Weights of a small GPT-style language model, trained from scratch on English Wikipedia.
Architecture: RMSNorm before each block, rotary positions, no biases in attention or MLP, untied embeddings.
Training: a variant of Adam for these matrices, 356M tokens, 5431 steps.
MLP neurons of a small language model. Each row is named by its layer, matrix (gate and up: input weights; down: output weights) and neuron, and shows model dimensions 80-143. Each number is 128 + 32 x the weight over its row's rms, rounded and kept within 0 to 255. A neuron's up and down rows have the sign that makes its largest values positive.
After each neuron's rows, "fires after" lists the tokens most often just before its 100 highest values on Wikipedia text that the model never trained on.

L19.gate939 [127 159 139 140 196 112 157 156 148 166 158 169 166 135 145 131 129  73 134 133 137 127 157 130  93 146  96 170 122 104 155 116 168  89 142 147 140 135  85  70 132 137  83 166  71 193 146 113 163 149 113 138 128 106  73 104 113 121 109 120  80 111 118 100]
L19.up939 [ 67 107 119 107 135 126 111 111 146 147  95  81 163 152 124 108 142 132 119 136 156 116 155 135 149 106 193 153 133  80 108 138 173  85  87 142 124 115 121 155 101  84 107 135 102 177 156 116 100 153 131  54 140 162 172  48 122 133 163 143 193  80 162  75]
L19.down939 [ 88  99 158 114 119 110 130 107 153 119 135 128 132 151 162 123 126 113 109  79  93  96 184 121  86 105 168 167  67 152 118 119 141  89 114 139 173 131 140 157 129 166  87 177 107 144 127 112  96 137 127 130 120 139 129 110 173 161 204 137  77 162 120 153]
fires after: ".", "United ", "S", "| "

L8.gate1155 [110  71 171 162 110 150 159 185 133 114  91 145 152 164 120 152 102 133 146 178 148 192 144 143 107 125 125 154 209 149 132 201 115 147 114 106 171  80 176  90 144 182 213 211  97 149 107 139 127 131  88 157 135 122 127  98  52 135 136 183 165 121 180 128]
L8.up1155 [197 129 180  77 150 141 106  61 120 193 121 168  27 105 147 115 126 156  90 140 124 138 116 135  80 126 114  95 136  96 138  91 135  84 126 131 142 114  42 146 181 138 145 167 130  92 142  96 109 133  99 156 163  99  70 127 123  94 155 141 167 174 147 120]
L8.down1155 [ 90 125 179 123 159 178  92 128 150 176 119 102 173 157 176 114 144 119 167 167  95 139 126 159 126  87 165 126 161  91 126  91 133  77 102 157 135 118 138 136 131 128 157  83 130 131 165 150 199 156 227 121 137 118 108 113 190  76 143 120 152 149 100  98]
fires after: "st", "t", "w", "p", "St", "P"

L10.gate1234 [ 62 160 151 128 103 112 232 115 129 132 105 148 109  70 156  80  95  71 167 173 153 200 147 133 138 162 127 142 116 130 134 111 132  96 150  53 172  89 118 166 145 161 106 170  94 171 108 134 145 121 150 113 114 169 163 185 100 140 158 129 105  55 128  98]
L10.up1234 [ 94 180 159 137 142 164  70 142 147 116  85  67  92  97 139 121 108 199 139 144 126 100  85  81 102 133 146 179 135 139  76 169 132 185 146  83 161  45  94 132 147 127 105 180 128 143  47 144 115  96 137 132 155  97 186 158  68 137  98 106  81 110 139  97]
L10.down1234 [189 155 121 126 143 138 141 125 104 128  82 130 144 180  69 123  84 128 174 102  94  61 113 121 129 119 124 140 156 125  94 134 142  82  61 113 166  80 116 185 146 167 130 157 101 131 151 113 133 174 171 142 138 127 154 215 106 154 147 102 136 155 145 131]
fires after: "fil", "el", "al", "Al", "ap", "Car"

L10.gate330 [141 158 181 136 156  59 168 145 177 153 167 147 154 166  89  86 166 151  71 180  85 118 112 139 141 116  55 153 117 119 176  69 183 196 215 155  90  88 133  64 136 127 103 110 112 140  84 136 161  67 111 115 153 100 151 121 135 134 123 153  92  93  56  91]
L10.up330 [ 95 103 102 142 133  86 148 143 178 128 118 198 134 152 143 105 137 136  96 147 139  95 161 117 149  65 121 138 183  99 143 140 137 137 131 131 123 148 164 151 119 159 135 190 151 143 114 132 136 120 106 119 117  80 146  94 138 122 105 112 139 122 108 165]
L10.down330 [137 172 171 165 204  94 128 174 199 101 112 154 131 129 102 177 151 111 138 117 113 103 156 128 175 130 137 135 140  97 164  79 131  97 160 179 138 195 174  71 153 161  60 136 151 123 104 123 104 128 148 109 109 110 154  93 112 140 115 180 111 140  86 116]
fires after: "| "

L10.gate448 [ 82 102 111 178 171  76 106  99  86  74 127 119 130 167 151 100 114 143 110 100 138 103 146 111 136  74 123 200 119 107 180 114 114  96 141 128 111 122 131 130  92  94 158 118 147  91 119 162 101 113 101  95 128 149 176  81 101 161 138 169 119 125  84 199]
L10.up448 [142 138 169 144 160 129 174 124 149 188 129  60  84 181 126 115  74 106 105 108 112 165 113 156 150 124 113 117 181  91 115 196 136 114 156 101 162  88 137 112 187 144 108 110 106 122 124 158 131 142 158  90 153 134 171 137 114 185  91 128  47  95 204 143]
L10.down448 [119 164 115  93 111  90 191 106 120 168  97 135 121 122 155 124 117 126 161 120 162 146  92 154 124 109  99 176 127  76 133 168 122 138 154 181 121 118  93  67  90 111 157 110 123 133 113  92 110 114 106 146 137 156  95 195 119 151 161 172 129 144 101 108]
fires after: "| ", "the ", "\n\n", "===", "s ", "("

L8.gate116 [117 136 124 145 153 108 111 136 170  99  97 148 141 158 162 163 146 149 205  97 136 111 158 129 188  76 122 160  65  67 141 117 150 136  71 107 114 137 221  95 125 118 144 118 118 103 176  96 157 146 102 168 170 186 169 107 116 144 122 145 102 129 107 137]
L8.up116 [126 184 149 139 151 110 110  61 132 119 127 136 159 103 143 126 103 105 108 129 158 107 143  82 135 207  96 137 135 188 120 167  53 178 146 132  49  91  92 117 168 130 132 108 102 108 124  93 163 119 160 129 191 157 117  47 124 114 179 108 132 153 127 135]
L8.down116 [161  84 159 107 112  97 134 142 139 168 143 160 149 152 153 116  75  91 129  85 142 107 119  96 129 105 118 118 143 148  91 103 127 164 155  89 192 126 144 147 114 105 143  74 108 167 164 167  76 122 180 145 107 145 112 204 118 137 161 184 118  88  90 110]
fires after: "the ", "\n\n", ". ", "w", "Fre"

L7.gate64 [115 104 208 112 138 154  84  98 138 166 165 172 119 137 129  92 130 132 146 112  81 174 119 130 174 122 150 141  99 176 142 114  88  97 101 123  46  88 152 134 141 184 100  97 177  87 107 152 102 131  68 133 191 156  87  95 139 166 105 154 108  47 179  91]
L7.up64 [ 89 133 108 131 109 119 139 149 118 126 115 111 117 150 137 182 116 135 136 181 126  73  35 102 136 145 117  83 117 118  39 153 144 177 159  90 155 108  68 148  89 134 101 118 112 168  92 149 122 132 126 202 184 125 160 136 105 124 167 147 121  87 182 113]
L7.down64 [138  76 118 121 115  68 122 103 184 112 158  89 100 211 132 124  49 153 125 112 117 149  98 157 168 143 142 167 137 180 147 162 198 125 124 141 116 109 162 167 115 112 162 159 206 153 146 104 119 187  76 106 136 152 113 160  83 110 116 173 150  72 133 117]
fires after: "al", "er", "Al", "ser", "ri", "ur"

L7.gate825 [167 111 117 174 157 123 152 147 178 112  82 144 113 181  76 151 121 156 135 147 110 107 120 104  95 187 105 189 122 138 123 126 130  99  97 109 133 129 151 112  92 158  95 145  92 171 127 157  93 120 119 142 106  97  92 130  92  90 146 168 110 138 101 129]
L7.up825 [117 121 173  99 127 146 144 123 130 124 153 157 177  94  93 137 171 185 170 114 163 106 154 120 141 126 145  89 134 157 119 163 119 123 204 116 154 141 109 182 141 116 161 136  60  76 109 135 118 157 123 154 154  84  71 143 133 131 132 201 154 107 144  98]
L7.down825 [146  83 123 153 153 122  94  73 155  60 120 180 141 155 114 114 192 105 126  95 145 117  87 157 139 127 121 111 162 131 155 173 162  62  94 152  78 129 124 103 178 161 126 137 167 118  89 138 128 128 102 122 133 141 164 156 178 159 120 132 173 101 113 115]
fires after: "p", "c", "b", "w", "gr"

L5.gate751 [146 127 137 116 132 148 143 205 159 154 179  74 125 111 116 143 125  88 126 125 139 144 140 140 107 131 143 121 130  75 146 154 159  80  68 143 147 188  97 152 175 109 100 118 132 143 214 159 171 165 103 194 175 128 155 161 194 107 121  96 154 109 156  69]
L5.up751 [ 88 163 122 129 138 121 155  74 126  76 132  98 168 155  99 130 108 172 114 129 117 125 127  88 121  96 132  97 112 112 125 142 136 163 145  81  91 150  52 152 120 170 145 138 142 150 132 170 134 161 115 100 151 111 157 158 109 121 132 141 120 152 160 126]
L5.down751 [101 123 102  77 139  71 118  92 138 146 129 124  59 148 134 118 172  76 157  67 132  81 136 137 100 127  98 139  81 110 117 110 132 151 116 113 171 125  65 105 122 123  74 149 140 103  98 140 193 141  80 130  72  95 139 141 156  91 157 118 129 119 124  67]
fires after: "University ", "Museum ", "Institute ", "professor ", "invest"

L13.gate912 [ 38 114 206  95 134  46 178 131 154 137  81 131  47 131  69  80 159 150 177 199  92 122 112  97 140 173  61 158  34 129 123 104 136 139 155  71 165 148 129 159 138 116  95  59 135 138 121 141 123 111 125 148  95 148 140 105  82 107 148 116 121 138 103 113]
L13.up912 [ 84 153  79 126 142 146 114 108 173 129 142 127 138 192 126 135 116 104 142 102 135 179 125  97 116 102 135 155 134  58 139 130 126  89  80 143 117 161 114 130 137 126  96  70 169 125 107 136  91 125 108 172 122 150 122 144 130 175 147  92  85 172 173 141]
L13.down912 [142 124 120 145 120 147 131 167 104 152 102 149 120  96 134 125  57 105 132  76 151 117 126 128 143 199 111 129  77 120  79 181 127 173 108  49  97 176 189 152 153 115  81 145 117 145 103  86 102  81 111 107 130 102 138 188 106 100 194 101 149 105 161 146]
fires after: "H", "Car", "h", "at", "car", "ap"

L7.gate1202 [ 99  98  50 219 156  60 154 106 165 102  64 149 146 131 116 127 134 198 143 138  92  93 128 137 133  90 135 105 117 136 163  94 167 129 164 110  87 127 201 136 108 167 116 156 168 137  72 138 132  92 100  98 160 156 144 126 131 116 161 132 138 131  81 152]
L7.up1202 [104 169  90 120 113  85 169  76 102 151  88 141 141 149 114 139 105 159 170 178 102 123 156 102 141 128 161 103 127  98 132 161 133 141 129 133 126 148 172 158 158 107 117 166 107 126  89 152 104  75 109 126  91 155  94 133 110  87 123 142 149 110 149 102]
L7.down1202 [112 117 173 183 149  85 157 142 143 100 112 127 143 114 126 191  93 133 154 153 164 116 131  92 138 143  96  61  53 167 156 132  94 117 186 128 107 116 143  92 117 133 111 150 134 122 100 107 134 140 103 150 154 115 136 149 187 131  87 167 121 119 107 157]
fires after: "| ", "fil"

L5.gate1110 [123 129 134 122 105 204 131 126 118 106 177 154  55  95 114  69 136  91  95 147 160 130  92 108 202 177 109 100 164  68 130 115  99  81 145 171 153 132  97 170 138  97 102 111 128 179 147  83 166 141 138 155 130  81 169 156 170 121 138 115 153 133 153 165]
L5.up1110 [ 81 166  42 127 127 174 133 153 145 142 137 128 145 112 142 112 146  74  81 162 153 139 105 105 142 127 142 174 133 165 162 119 162 111 102 129 138 133 148  55  79 124 125 178  96 145 126 138  83 142 103 128  78 102 133 139  93 122 173 118 137 102 139 150]
L5.down1110 [132 106 140 165 138 103 118  77 125  99 106 113 106 109  92  89 104 131 130  45 103 133 110 118 121 157 146  85 108 110 148  60 129 118 165 136  88 212 138 104  88  88  58  78 209 119  74 127 123 158 153 190  96 139 132 106 193 134 120 100 175  86 119 129]
fires after: "University ", "q", "Institute ", "if", "dem"

L5.gate489 [ 88 102 133 111 176  96 137 102 152  85 109 147 157 160 101 154 136 134 111 150 149 128 127  70 182  86 138 130 185 120 159 132  79 166 160 129 111 108 214 152 110 131 116  63 188  89  76 136 125  76 166  98 149 126 145 135  66 163 122 140 159 123 117 151]
L5.up489 [113 140 126 114 155 116 132 157 134 174  62 167 162 111 118 175 134 154  78 152 153 143 136 122 160 116 131 117 219 169 148 100 100 168 154 123  82 151 153 150 138 122  93 111 173 102 112 136  99 102 164  95 160 133 128  98 108 128 119 128 176 103 129 150]
L5.down489 [179 167 127 104 153 153 148 125 177 150 100  76 128 127 102 143 135 167 169 150 156 122 113 103 204 177  71  68 147 124 135  54  98 115 166 129 153 165 137 155 135 129  81 150 130 110 156 143 108 156 132 132 151  84 121  96 166 147 102 163 119 134 165  90]
fires after: "| ", ", "

L5.gate1204 [143 129 117 125 141  95 173 125 142 132 141 144 153 157 135  59 117 171 124 181 115 178 129 104 139  87 218 116 107  99 150 127 186 122 136 140  93 117 163 128 112 140 216 126 134 101  95  85 141  96 151  73 108 164 111 144  81  79 111 138 172  98 110 153]
L5.up1204 [130  95 156 126  69  81 211 108 146 193 145 156 104 129 125  84 141 112 149 173 121 117 139 120  98 129 157 155 127 122 119 129 173  83 185 157 127  90 144 138 130 138 151 139 139 119 114 160 191 145 189  79 143 122  65 151 114  91 108 117 116 151 103 134]
L5.down1204 [118 158  87 128 117 174 170 133 183  94 120  89 136 125 156 142  84 141 125 152 149 116 130 113 149 131 134 143 129 113 105 136 159 100 104 147  99 155 130  93 184 127 179 151 142 114 115 131 150 135 112 184 121 122 111 157  90 125  98 117 124 163 132  84]
fires after: "L", "| ", "the ", "-"

L13.gate332 [ 77 137  97 168 181 100  72 118 174  96 152  91  95 162 105  73 160 133 120 146 132 175 128 104 132 143  63 141 156 120 108 146 158 181 150 180 104 147 157 118 166 164 153  92 131 157 108 145 185  84  91 115 126 139 124  90 118 144 127 155 116 155  96 103]
L13.up332 [107 180  87 212 117 150 108 161 132 119 108 157 153 188 108 132 112 155 102 148 121 124 111 112 184 107 129 168 180 107  84  96 114 149 121  53 190 118 123 157  65 122 158 155 140 120 129 105 110 132 151 149 147 135  93 145  92 133 198 136  77 144  87 137]
L13.down332 [143  78  97 104 147  51 144 103 172 127  72 105 153  76  99 146 129 113 152  88  88 145 116  69 163 138 137 118 171  75 106 119  95 123 104 116 124 100  95  82 138 196 127 157 112 181 176  98 144 100  95  70  90  94 133 182 109  91 170 124  58  76 141 136]
fires after: "H", "Th", "Car", "K", "Y", "ph"